{
  "hidden_size": 256,
  "num_key_value_heads": 6,
  "intermediate_size": 1024,
  "norm_eps": 1e-05,
  "parallel_block": false,
  "init_std_down": 0.0,
  "optimizer": "muon_variant",
  "final_lr_fraction": 0.1,
  "doc_mask": true,
  "train_tokens": 523600000
}
MLP neurons of a small language model. Each row is named by its layer, matrix (up: input weights) and neuron, and shows model dimensions 16-143. Each number is 128 + 24 x the weight over its row's rms, rounded and kept within 0 to 255. Numbers have three digits each.
After each neuron's rows, "fires on" lists the tokens most often at its 100 highest values on Wikipedia text that the model never trained on.

L3.up675:123171101115109123151129120150142122171111147165148115159101103188125130111141101117129075129121116125140131146147149125121103164106151124121169165104160115109173138135116142128120142157152095133150124133127145136108155142127170136089118130127158145143173125134088144100122115137093145131155142124088124152114094138131133149098084129123107141150125140126101096162131159128093116144136
fires on: "C", "p", "ult", "r", "A", "0"

L3.up142:108095129117131127135131153165131197118129134158128123087119089117102117109113143145118117148111121169127102165128080106169146142133122130128143159157136125135143131112130123118120124169108127118044112145142147154079108145142109135120121099131131118113142138152123153111133118174175125132140125164123117173133091114120097103160122126142139128103168093127147120170161122117117087123174
fires on: "as", "et", "il", "se", "or"

L5.up227:154126174176102082106138102079144090105132101139136071094122134120119115132119138099148100171120143110120121186124141129151131142174122127151075176114115109207067146106171112116158123134102131125133149153148129164144153148143117133167096108153122123128141128125112141142119085120110189129116173139142140117144161121129139114139103167101162104147157132164128127131131134105090119100144
fires on: "vi", "-", "li", "ning", " represent", "k"

L5.up504:138143116136129134109134101138114120135144133115116130121145059137091117100149125094116152103144115126151074116139143145115070151134113096161131145097119060150086133119098089158134136113122152127098105133109103099143110126171148106140137142133163079117136117113113106114163162143129147154120128129140160140136099120121116166105167092137144119110130070138168156127155097132118140159126
fires on: "s", "\n", "ed", " ", "cu", "f"

L5.up638:177106115083136122143153112162144116105148142145102109142162122143107177132109099098130136141100113107114110082115127085116128175144134146146148085108132099147174123146137085162151114136124142109144119103105112108132142131128119125133100120113108138158147140118137112111128101152148143103128111113121134149140122130112156071140141113129185143113156123123086153097147149143080138141147
fires on: "b", " medal", "tor", "il", "at", "mb"

L5.up179:110132155158134131130132144154117120164133119118141153135121104118150182098122129110173151111160135107099101133150138161145138164143121151106143085131163102179158155113140125097129112091101180150116145082130157080150126135140131125121102157074128121107108120146115109113106130124127107127143096116094125109116124118167129168135119098111108169113160159159177139130156092142111131149123
fires on: "on", "d", "t", " Con", "v"

L5.up449:139113160126054108124108132149174133065175126155131113118108121147104105093161112163157110106103127125089120101112142113174157123148154121088120138122110117113149143100114137073129105101107115131078154121134173102134113144123120150143142095116128127104151136137150110106107152126090143130100164107144177120155116116111170117123143129146146117160100146133142165140140150124114139114140
fires on: " of", " at", " held", " At", "et", "-"

L5.up27:166134123141109147141117134076107152162133106099143135108117108163102139137115143113182145124127125226141128195076121108154095106119121138113158160122111145152092119123134129135154130121127111126142131119140123113153131156111143153125109096111140115173156114143079096130162170099116180127124122068159138108106097106144122115110166121146110120187150164123094153111112131105140092167134
fires on: "al", "ed", "s", "tic", "ant", "ous"

L3.up871:136116130147132129154097125151104108130111101133124159102160092128133145088113170136101123132119105104102116144158136084105153192155114113105129175140176114109141157112130147145120138130096121161138064119134153119139130146175135143135122129116079122130127096124085139114132142094104120147137133135143144125130134136137081135094119088092149139159135127127107124111114125131118144113135
fires on: "ri", "us", "y", "es", "ch", "el"

L5.up456:164111140136125146134094131155146130142109142096129080158133122107102132116146101173103194155170136158101115127125128089120098165136133122145103154133115096141166151093116122109096115128138102122163140149147138109095119181125127143184115095104131116106130148128097121149075133110091122141128158125138135074148148148110108133117161163128088163107144121167159114098120109101085140130135
fires on: "ed", " with", " a", " of", "d", " left"

L5.up364:152138092129093157151116100118125146137142155149156169182156141111123164107092154133128152104145093179125119108099156164101119119094134182116104112153121126110130144113143112102159148126093086111138121135148111085103113140124126161105152118129143102240118133123119168109133102145144096158121119103142124120144142117081167149119142112114093140124156175135121123154124139135160115151163
fires on: "al", "ed", "ical", "n", " New"

L3.up724:158135073110160122136140108157129139131103172144128103137138134131109130095084136124129143121147177155136135145184135151171145106117136158151075143147180118130121139110118097142130204148117122122099145097174139127142111129162141131132097129122135158144184138112116146089149126152149150135164120129137143107130104124136130149148168093133143138067185144137137098113169109129117149138169
fires on: "re", "on", "is", "und", "un", "em"

L5.up128:093143085154144155119138127168134112092107113146164137100141130138169147100121152107162102144084059136119108115103127128102115111164094102083136105159074098120135098108146133152166137156116128126101173140060142118150136129123116140180132132085135072093142109119078104129143127144117136122121141138110137125117145130094136105151133132116136097132107154114154132124119147121134090145180
fires on: "s", "g", "e", "ing", "p"

L5.up958:142135172159067148135103142144141102154134122095130099110167146115112148130137084121133121111097143097136148113095097127147081121125131087133171081075161128094110112138125140127136138148121181144139128181101130110161173170174164080147113134144145082142106091120094155112130117117090103121074176168133145108114110093129107135171153109105146115135114126124090108148136112143119116149127
fires on: "hi", "th", "le", " of", " following", "y"

L5.up407:091146110138147129103092136123127099129114111139143117152123122116160117155143116096104122136149094126090113115127111098134135152143143133176125142156110132144148119117129125133097136139106134133134124136081135092095117148131156135184131129131143143170126065115097132178110108076129101203094123118116134146200163098125132125101137088156155129170103152140106086167138159122136137126119
fires on: ",", "ch", "y", " and"

L5.up244:148103112095071158167135149117124114080132129115177129137131129114115100135099155092116140146134065094147121147103142117141124164154123103133117125120129139141153112121108101085117104131113084161160148137136142120173152126115109174139149121150156123112112094128116168128096146150151124117130144085124113090114131143107083178100112122121127098105099119111088133126148109090135123142126
fires on: "s", "c", "g", "up", "unt", "ver"

L3.up341:123141117160102127157138116133099139138121164152161085133142150150149117106146057132095123102147128143126100181073141108110142129124146105129126073137125159099149125169136134127165110115118130184129111126130101130140107130136142098106103124153123129179132062151131136139093169167124094127143147144130154148136168110157128140162119068127118139171113132121152135115127171083108127121110
fires on: "as", "er", "ic", "art", "p", "mb"

L3.up138:153139171155110127128080123157098121117112105147137113136130136145129120108097072078164146158113136114114138130092109156123159128122086136110131076103120159122157116154143115132151086139138141168155134168127161166113119158140146137173113119159068161141133130119120110154146131151129112094126136123109092105139113090148127134111178089122123160130143185162139089144133110137109120161147
fires on: "on", "d", "ur", "rd", "ven", " Women"

L5.up771:104158116133136111147122138110120130094134131132149153133124102137131145128131126144150118111116119196145193139137113113103118148108119147148110084100145080112102073093148159159177146138093097122093146098079106132120146087152134144106061132100152131133115096101154147142095094104108092157105119167146142132116096187141123151105146108136119105128123135143166141083128141145179134132107
fires on: "s", " w", "ed", "f", "sa"

L3.up15:146109111141145127122133121139161079124119120150095129152102162124152126129073056105156136139092142143119129124111164110108132128104173111134124170133145125114138125119126162086115156140122162114140139167099094123181143134124149131105117154123115118151186119116114125123146147122120133160118146142111172127154135066137143153137118149138073136127131117130129142071096130085163169102123
fires on: "ten", " release", " mo", " lead", "tro", "ur"

L5.up416:106153160150131114124091145118115144103123171121146150078109142106150161140138129187124127135103123118095165140137166100128155119117132109101105132082155116169147099090130136118099120120153137148102155123124171135125119126103113111109114119121129096123147183130132109117141160117085100148123132158133148141150139145116149138114152141137073107139170127135087108133117128091137119131089
fires on: "en", "st", "ter", "le", "d", "r"

L3.up179:144108124062097123151166124131144146134133140131100125111111097128113083114137128137128145145150154132148115122143129136136099123171118112118147108119128095150133077109181149067120151091163086120135129093138095095116118127152117150153110142123156112104083133148176145131127177119117193134096141153160101116173081175131132111135129143147122155131112153136113096143117146087131147167118
fires on: "s", "a", "ur", "un", "at", "ub"

L5.up591:159139130128111141162117091143163163132134171157142101121119111130179177152104119174125126129122064109065117098120109122121134169157162128151136124143097112114107113114112152171087105147182141146121137129137149111149169145170139142148130100108151114185143129145114139154174110149162158116128107142114132130093099087090159106127110115103185151123130131132107127133198108119144122123123
fires on: "or", " the", "er", " President", " was"

L3.up600:145157093150126135152082143148133141096159140156136134125117134177115122130111084129148111110113117131124120150134164140138156138136168130083134125124133130122116147114124135107108096150083147105089102138130130174130108151125127076148141093122113117176125143193138132146100080168120110127146105099159120159162146122157127161122137134118136146119135092146109115121105121128133133128172
fires on: " of", "'", "ine", " I", "li"

L3.up885:137131137138113140118133091103160115137136101118120066145146098138109131155114172102147138135159084114095127148095156145144113087172131125101146092136073150131136110138126129119148139152090128098141129139128156136103132158119181131144109157128144115137120098131088146138150119136112097158109081113141118083115103114125167129141104114159127124134124130134152169153131131131135107142170
fires on: " used", " un", "ti", " collect", "i"

L5.up688:157163131141178130122101123118136140126142138160137104172132134155119179156128125128079144116171141180130124142118087147137168134091166158124132162130100109129135106107149144126148143141144169128157160128136112116097116141074128131138110097132114117121120097169115150112138092099128127140163120133138153117131148132138142141091142097111101122135120111136150122098118135133131106109100
fires on: ",", " |", " in"

L5.up916:137133158109122129098124118083074140146108127152151053148147097140112117110094117148131153141123147131123137081128146152170106170167185128135152099124162145142164168141121125138109092163143129130083124122137129134143107144144156147116160120101157149140111145102118086097150157142114135091101116144153179136075104153153122156126118138146121117096138120117118137127134087189133150106152
fires on: "u", "ra", "ji", "r", "i"

L5.up696:176125075124096139145147134101145112171121140160069093126092161139155148131096130153133144122145105136144121154132126089146161156188148104112149099138096115122103100139099138094134117135143156134148134086106081085144124131120122116106094122123106138126131097138147122103126105087116181131136129123143163156127128135123103104087123117142120103180179159123118110134180124082115145118122
fires on: "am", "ant", "art", " Man", "d", " Ab"

L5.up716:121140133168127127170149104162105123101100094098141135128118115106100142102109136153125173112125149112112141152126106147146091099185167124113110138128140119091117094150056137109149114156109125164152084100120132083132128159181112114118132121094120120142118102128130132128139107122152156126104124153155149088096089101134128127122099102071159144207110167106117105155171137127106142115131
fires on: " M", "am", "um", "y", "le"

L3.up665:176115099108136139118140136168205121132160118086116095139131167168155137129103134155123107158100155112147107112107127101115143121171127161109099145144172124111155153139136134139164074113112122133137089140119075183140136163137120131104108143138130117158080144124132146100145147131133111104114158153113139109098090136169121092141195103131128146168152164148132140139100112139146155085076
fires on: "tri", "t", "r", "x", "air", "e"

L5.up291:091093152104119113123107140113152096105160153124127151140152136091139148097108124129124191122136134111113076129138126133112140139156146124096119137161126180118067115100078120158105077087125127146134140167122089129150143164090094179143136133103125096160164144133146183111069122142133120135140157167124107154127098180121152125114146129097158177164170123125086123103126114102135121116117
fires on: "l", "s", "er", "ers", "r", "der"

L3.up991:076155133133163135137137137142104129139099146141093099129131130158118104128110149101139127134110091142116093126185147106120139114113110117067129123168141137110131111150136111127169150131121131081116127083138134170146160090095165097166133104137104117166104163140134150129144137135118121093147119115140137124084157119144135115117135119078103118156121150136116116097118120153148077129099
fires on: "ad", " Ad", "th", " it", "on", "b"

L3.up900:165119116103135120129161076118116070136110152123142135140111115139137150128153147140097156139105154142173145120151144103128157147134144115130157116102140081126137134156137105140129128140159117081144139122144129109139100116109125137122136137103143132144136136144131131159122125098119085165113134149137087154063125109136111116079107089132126107113131161135117187072160140147125119100108
fires on: " under", "t", "pen", " to", "w", " one"

L5.up539:102098127123160114144133101145091135147111083132110139112140128127117134126111153116131147128145157138098073159139170108107121119108120128097136068129239119121169098153158140112129062159126112140111121125124153138127118103112148157162151173124094115149166148131147169118147129098126104130142144171109119122167154131119128127110115150130111119107179110131148160152121138140126121140120
fires on: "s", " San", " Pa", " Su", "un"

L3.up602:123100076149087174121112097128070119131106118102113131117151164154112127088105084149144118124112126116123145114122130128124147112102147195111148155134145139151128078113154135134152129113120119142163166120129142104116162108118108141190147124171159133141114127128059086160120130121119150130131123101109124129115131129153169112140132140129082118114116123099150114148148092095115129114163
fires on: "ch", "ur", ",", "s", "z"

L5.up124:153170133126091124177141087111101156153143153086109148147123156144161127138127122143113119118105114164125140139125109140127115176120145141121107175093111135085165152157129130135155138117120119120070079151086134108111138114130122167137137108127141150150145108196126089175166112107169132118154141091115118103151151134146097101156164141120107137097125109125111123157141129099156100098108
fires on: "o", "a", "e", "n", "er", " |"

L5.up100:157124135117114107131160134116129140120110115166123139135111121132128118126118117087115106165139113122159123166121136150085166093148171116138111138114165131134074150136123141106086131121097139164114117153118135165092110111124139142171112136126134157096112095151136088118157122114104150113110134152121114150123163124093111081107171069159141148114192116174131121143129135099113163137125
fires on: "ph", "in", "r", "m", "l"

L3.up702:120108104129083127111114141133186160125205122102166147125157076166133130108125110143185147112122172135132097146133123106126158138118101133101168115093133148132104114124145117074158111094158139124089114106101126142130144116122157080168126115146145100129103129111112167174151092122128134129156141149079107160139117112145074153108177125127141118153137106087154115139123077160125118152098
fires on: "s", " |", " ", ".", " 9"

L3.up38:158151146084133103167110093124107110117105134173106135112132100140098094111094152132127122160118102140126099123153167133140110116117199102159136105108164131152167143157097129131109134123143129096137099127149133128139108086104161118126101119141144117146137098093091124119117146118175135153113120162137108127082151130120149115180112150157111115082129170150154105152189116132155147117115
fires on: "ent", "und", " sign", "se", "re"

L5.up556:111115155115134111135120107124133123145097165065121102104109135127176145161150089149111135115136154130115137179127182122136093126126107103126159127109123113127137096120096103162135126156148145132183117126142150156086108101115111078118113103160122131105110156138167118132125145137121126165122078107163123130141118119106119134135158125056115151075122140133162146082141142132110129146093
fires on: "it", "et", "th", "i", "min", "st"

L3.up441:136132131090162154134096142113119187141126130118110161115155134115149089157088160100119127175158131178107066132112149066126125081124144127142121167098109156108125083116144127116142152121141126152134151134129136110114120138133138097095148145133096162111129098132084135115154175101121130143157122153120113140096106104155166138139156126072115145120170147098132101150122141112122170117109
fires on: "d", "la", "it", "ll", "y"

L3.up845:112167160165162080103104157127106163096151134157092142151136116136118122092086102119137123110143121126101114144147160115146132146098162163098115131133112115112143160148067129108164149151126089105086135159142138141121112134117155145120133145153107134157172132160157136097131115129127142101119124098106087148126169080092107136106097124142110131119110130090056128120112132062112182115120
fires on: "ri", "re", "on", "ir"

L5.up53:104164129107091134108144130098137132133160125103144094096101108122127167095118106126111091114138110135149152139122092116139141173122080168149130096127145107093148133136167108132115127116150131147126114162160133144111167113157120155130114137118114112181129117150090089159100109076132138101153104133111115109146145137169119123119105153115103128134132165109181110143137133107105140113111
fires on: "n", "k", "b", "ho", ",", "ch"

L5.up63:100128129100128144138148152122142089125139129114088098181134077120114151130118131154121142122113151110144122132132103141103126110113149145099156121146123102129134132120143140111112179124150126157154119127130166149078128117157133111150175173071126133112117161120114200122113101184140100114118118110106146083155103138125135111110172133091104077148115114107148135077159133137160128112153
fires on: "it", "m", "at", "ar", "r", "ill"

L5.up141:125080091124134132123090144132113112110112136123168124111123141141118146109154128130125172146095117114164166144115137139156088147155116125127156129100118142115142108101147099148128126125089151117096110105167125176137148126151157137094135134168117128128179142180134126155108158152142116127150128114170109099182158098149088141090160105130134121149148156136156124078100110144120138123107
fires on: " B", " G", " g", "g"

L5.up741:101108142120098142111123176057157092126103136160143130103050177150129144124105123136140109092117108150141098136109133141149153124153118155112132102139104077151079094131172136125113125167114135112107155136155157139132133141102114175140142125107135117114140115092128149105118164130148148155150153146119142148139132117115128126129104130098129135076093133154127101153140110093147115154146
fires on: "en", "udi", " qu", " met", "gen", " di"

L3.up777:154186129121151157117119141089124150152142115105116095121128172131110144138093161124114158133121122129147117160113122116119118106101174156159117098138128127140120106169129086107153120128164103176144141123171138112140132129141138116107151113129149117137138094113123137120105148128140096159096126147084130121140112130148104137096156122156157086127208102114168100144189154155097127095111
fires on: "de", "am", "d", "al", "dy"

L3.up481:115076129168097106104144118117115143159125185149113122159130134108122109121120133153145171097115101200171113127132111152115100126093108116144153150104134103089139119117151137124140134107176128112091134124133114117117152160083138112154149148145174148179110144172135133140136122148118160108134135110084163120127100125137068120139145144124108174116120167104103106129145133134127102209077
fires on: "n", " an", "ed", "ly", "ct"

L3.up780:122158127109087106148088100097114123164121137075120050114145161119126140123134136129132151147187163127139078153085123127107163160166118135156089115119137158138119109123143092090136098129143114168136133104187136148134148147157143167093135122118138117129120157150112106092116139106126073150124113103123125154104118122104186149079118135090094127092102099108123118133125112124119153128082
fires on: "l", "j", "u", "n", "gu", " Qu"

L3.up708:130126120139103133152076104106118074170135207109135154133135103137153173088142117108151110143144113148141096125160093093126121147146110126136115104123118091106142143085106161113111148117126134126172155122144085135130081138088147122143106112113125120105154107152104146126113123133087098147113102100152103114174129136136110169113107148159103107136113094115151098131160125132090096154141
fires on: "ed", "al", ".", "d", " of"

L5.up249:122115140155112132155117117127127148119116146145108133124154158144116143119127148154127176134142076130102121129141182113122171119169118141111125137118113136104157061091127085132189154102160120162133132149177132132117149099103123137133133132128138160137108088120139108134146151100149142175108135130090109147073158104135155140098127149111157118126127123118088120106142101156084137120115
fires on: "n", "d", "y", "ra", "el", "gre"

L5.up51:118118145137129121117123094114149139103122133115137169109076140150090142104149133118103167110139140148158129101146164120155129097122149083130081096081095098138114108101118147138184114123075131079148103135144129113181123125115125119128114137153130095127195108121125120157140099141144150140137134141103151133059140091142151090090139144144125129115106117136140084143172131140156117118129
fires on: "if", "is", "es", "us", "f", " with"

L5.up151:155129134126114127151159116166125099145132137120076148126150152125102149150107105148151177108113097121129159126126120080165084091136128100166097205153128152098132107118121112124165156108148110130149125109160115112093114153158136141091107114087118124158145144138131157141133126089107127162125119134132171161107106199082093102154117123102078098137078124126117134090117140103157136146092
fires on: " b", " at", " to", " from", " de"

L5.up976:178113103156097092116142118097145140133154158154080147127101144138082115135219145107129172112107080135096143106109124091088132108116107123113132137120112166121141099101088138103123146143101132117116141087141091108132090125116138113129139101117104157158113160150096136123130141140130129121156145139151140104120151151098141141158116157154120095119142123133125160134139116115142123124122
fires on: "an", "ar", "er", " York", " and", " United"

L3.up837:106141133084134128138156125121096131098104134156137121176141127121097082120118166134127125139093135133154131104092129184127131097183151155135109177129108103136114123114150170131120149104169118135109131060100127190094138084146149158124136109111134175140168146105142119150106088136113136154078142128110116144136079147112104196120172122114095126138134172131121136115127132118103143126108
fires on: "m", "ma", "im", "x", "ur"

L5.up254:101152153157114117170101157109103132123101171144127157176094100158088143159147114145117194094127103140154178142089102176127093129171121127155129138152104138131130149133138106089154147150087131158146145136137096147133156100141112134083095147165133082161109129156102120087131110127116095109151132115148104171112122107118160130114135135146119117135167106128132125094175114075138091133105
fires on: "d", " ", " d", "ous", "I"

L5.up261:165144123122091144084130132177154104147104119147141170097136133124087118129136109122107145113104147150138143177113149152110116127095148111136125162097142098148104089176113099119126128153168103127100153143151165122113127116157107121156096109151143121133109116087129122179093175170116117094073116110144085126154113108099150126135149116151143152113144148115136125149135130104098142157088
fires on: "in", "p", "op", "ver", "s", "r"

L3.up691:140103116121144142172116121158153140137102078124123087106114171123139127181133148145144124139132137140144145179142104127092116081096148117139087150117120166128158131158133108114117150156130115194065108113109105144104121146145138112116168170117100106110152127116130126144173150141092124130138133133099115120125097139136106114174190150101146140146156121159132148117161136149143116119104
fires on: " d", "lo", "li", " C", "c", " D"

L3.up993:089143168156134108074112120098115136118113093144102146149110147156122122124132095116115137145130143149174124126142075141156107108169113114140093137131148151091155119123085132148120114145127119100091135175127146104118098159171118132123165124163092172134106173109134110135090116107127103098139143079129156161107106167123156149171103073114128116114150126095096160125119118116113125088091
fires on: "re", "on", "E", "ing", " comp", "ity"

L3.up951:123169121174138133116130132119137109172159132180122089144169113103157137143152129157146140137126082119132138119140131149161119154157122115119070155097188082127095121163131129107139117108174088133149167135129116165077151146146132129120102126159072078117137124104175095139147137115106122108123129137109140116112105112128109125145141088116126123146125086171143120165154156129116118124131
fires on: "\n", "en", "hi", "ment", "end"

L3.up628:098154144136104139145114131090126138122125088135146113123139139115133097117117129094078143114155111117127135154120126145140120104101103136115115144113140111120171079087084138150173153094113148119119175154146155129080109094070118140115146110162127119114117112079142112165089100069195125126121117160154118132149113116103133162105172111110080124154139102119113130061150157141119110107128
fires on: "d", "n", " to", " in", " not", ":"

L5.up373:141121147146108141101152141097130143134132132157137130175121098153114145125104132143156088073107108110132105133083123117100090146133134148123134168123128119108154103143109098155094106112132155131157135153136123100136108095116125098158076112134165126140114128104164164127118128132071158146130133114135076087143145122128115101111139097128161184100109102158165115102135116126192146078096
fires on: " ", "h", "y", "ru", "hi", " O"

L5.up715:114155169135142103102112153125073158162120120104122102169120124098132118131129143162107121118112129176125148138138159141122139133117145091119122113148154114163126122095141114114132124171145107133114149143174169160128141122109105124151110197157080126129142150121094142179134148122122101158115125118140127151124118158151131128089131106145124106138170121147178115126143162145103123117120
fires on: "l", "und", "d", " ", "st", "id"

L3.up646:123120120140137137173137090139125073143162127182109112172149116094098138129149113102127130126093100148111139109122149117091112157136153122117149173179129105182171140079163144121103141126103104155119096138130131101173132156134110122128181112083164164143121125106138130086116139142113155105135138084088106165110105132121133119115160092118155112155132163130131162127106116104123162176141
fires on: "b", "op", "ang", "ab", "tor"

L5.up630:177117115137110136143103142143063179123170122133121120131071127119130137127172139146118135127127098116107163156144107098153136092132129120112070149092136146088119111129107155134201137152116070102092172128143112111137118122127128124117154116141126154099138122114147143077142120185159137123125116083094165085146114127127132144121113127128115152139160153077162094129132117123131193084117
fires on: "con", "ar", "er", "w", " \"", "ti"

L3.up772:107092122130126139158142151150155165117146197137116112155122128084113134170130137069101124133119124111157153117125146141130115140123132173116103154125120090127148104140114133122117112128102173135106126134094149124134111146129111113159118095084115153145137142108140173119114156087141098134089109121130126142156089108103138140132173135163099103103103156077122116150117095104061131147203
fires on: "-", "ct", "d", "m", "ary", "al"

L5.up590:116151124140177148146141117108117125131092154148120092146108156123141118132126119099164118184113095142105168168101124180089092113142102138113127106149159141086130096143091138122133153151131149137147138160117089163099128191117151121147145123131097136111095086173141133142153176110085122160098150088157156123076136133100140068152124127127095157133136132113159143138101138108149095147090
fires on: "c", "mon", "li", "m", "t"

L3.up818:122141142108120188149143094152105113118176121144137144086080127102147142122162157142115147146099155137151172134146150166115108105126120113150168115099140160125143113128119159174154137168104107160104124120140128079091130116090108136133127131117078102150126095107160156124162087085147112117126114130119137127150146156102146120143137116109125165122108163144069157096136144109160101084092
fires on: " |", ":", "ing", "–", " 2", "n"

L5.up870:161114150101119142149119124171135131069124078119135126128155166106120087136128137132148117162095130097116137104103128120124131088189104100051096141149143115101137118126135122156107110150084142138160141142143138116184101110130162163107115138112153109136137116123144161115119120144108125107140120151112103097138091137156111120103156141102144112151113098144127182143112106051124126117097
fires on: "s", "ing", "ist", "ig", "ation", "ations"

L3.up670:138125129154176136141051180134127091112127117118159124113159111151109163149094137087108106124094178142103126101140152101121120121186106138129124104102136120126093123167107141142124064139121127106147092135145182139111082092137128106196159113130117129112156143155160125123091107148118148112109095131131087124095102176154168140132112146122110140161160094158116145115155143125110131141110
fires on: " I", "hi", "li", " \""

L3.up200:216131199115146142091156112128121127124167101143091114138144100109126095151094137122094103147078099146159139134187113148130099157134117126131105155118121108109066151124142143122100121149142153147130111152144123134157133139099110113143148151154108155141126141106099163119155124133123125136144117140135163119108091157107132153140119133129143103125145136129126135160122126141116142132167
fires on: ")", "-", " (", "ri", "ch", "li"

L3.up369:136114153136103174108184089135110144126110138137124101140066112110157162115138119083091125126107167103096122141131135165144116136143123089127085185155104118085124116156134117144112108124114070112129115104152124151143151130153112124142098119098144113131157092108113143125140121177133087121165081140142160107097100142154123135085114111130108107134151134109136138120135140113145084127127
fires on: "th", ".", " Th", "tt", "ment", "um"

L3.up873:144082133107106142134108118156187138161152158140102111131123150142169107117107104127164118121145123121108127147108138161079153114119125081083121135142155145119156125106138137100112155096121100120138095122106083167133114137160170095109049102128179126111116143105144169163120106165137126165123154128096123134166091104125115129082142122134132133163172121122114163143092120092115133132185
fires on: "s", "re", "os", "ing", "iv", "m"

L3.up938:124138113148117130139107095115138103146132122164124086157158130130105086117159081113106192153121144142129148134069141095147133176123125134124141187163124133126125127123170096119119128142101100146138099127117102102087143153130166161133152131105105096153145110153117107118130122130134115086116121130107088164141112118145107110121090127092131117143138163114138132122113132088102112173122
fires on: "th", "d", " d"

L5.up471:152106151091079134125141112149136123136130157171123118113134166121153133166099100125145170129153135145136095163166110169084088083167199096123099130145136125112139106133109086084109134150137127114144096155131129114172131105142128110151063126114134093142148120160174106137097142148102103109102067097086108130137153118158163118118146135164107121129152145137114118113126140143119072147158
fires on: " S", " F", "air", " A"

L5.up518:130145079142141154134110132134120130129130096085138157122137148088136091156165164164153142125145124116133114151044128131114088147129148126115112139126124118150147079095069116154142094146078059127112132117109147115152088138128137126110091126107140115128116082141105148115086138182122129097143150137107157146149134099133166156147158125144157040176121145145121136127128129095150140147160
fires on: "s", "'", "g", "t", "as", " as"

L3.up310:150147103132145139158135097143121132099111150145079141157137162132078125076185161118134140108156130120176122123138154129108075080155126142160154119150118120093139123149132114144146112172133148129114134150133107129155161123162087147094145109117148146118155136132130140085171098119081116132133067071134135169090113136084121133126127131134152110123097103116118136114129127123101150166106
fires on: "ing", "ed", "d", "s", "ma", "di"

L3.up809:140116143110152138121121115138085146050142113130116093120151135146151130140091113134143123125129171091132141126127140137132131158140121126175101133121140119123142139086118154101134104121110139162134118118099117105135085121198105092151138139121161100167097108144165135143111124143123144170119136132096114172128120134107135119116106133179106125083111120105123114123125145135112146157120
fires on: "it", "bu", "s", "et", "ver", "und"

L3.up323:110179122133145125130128155099085137159137144151122115140132107101134117124137155157144121128193114155124110134151126119127152167112094127060134134133178119125160130135141107141164139126119149150124143154146119140161106121140116130151113114118120153197154141112073127151120120123090122118113157142106095131122142155120149123132100077096175145155091129127142162142152125081110117162118
fires on: "vi", "n", "un", "ong", "k"

L5.up281:136125117119121164138134148094134151141167203123112137077131116113131165162100145141135100150124135108130137129115125134148125106132128193134113119151145114094099099155150162142138164110155151137170103142120131105137125148091133186123174131093165123093113096145120119105141149128126141150150135113131105137164132108111143119147128124133131116094186147152120084150135132109175102086083
fires on: " mo", " di", "it", " Bri", " lead"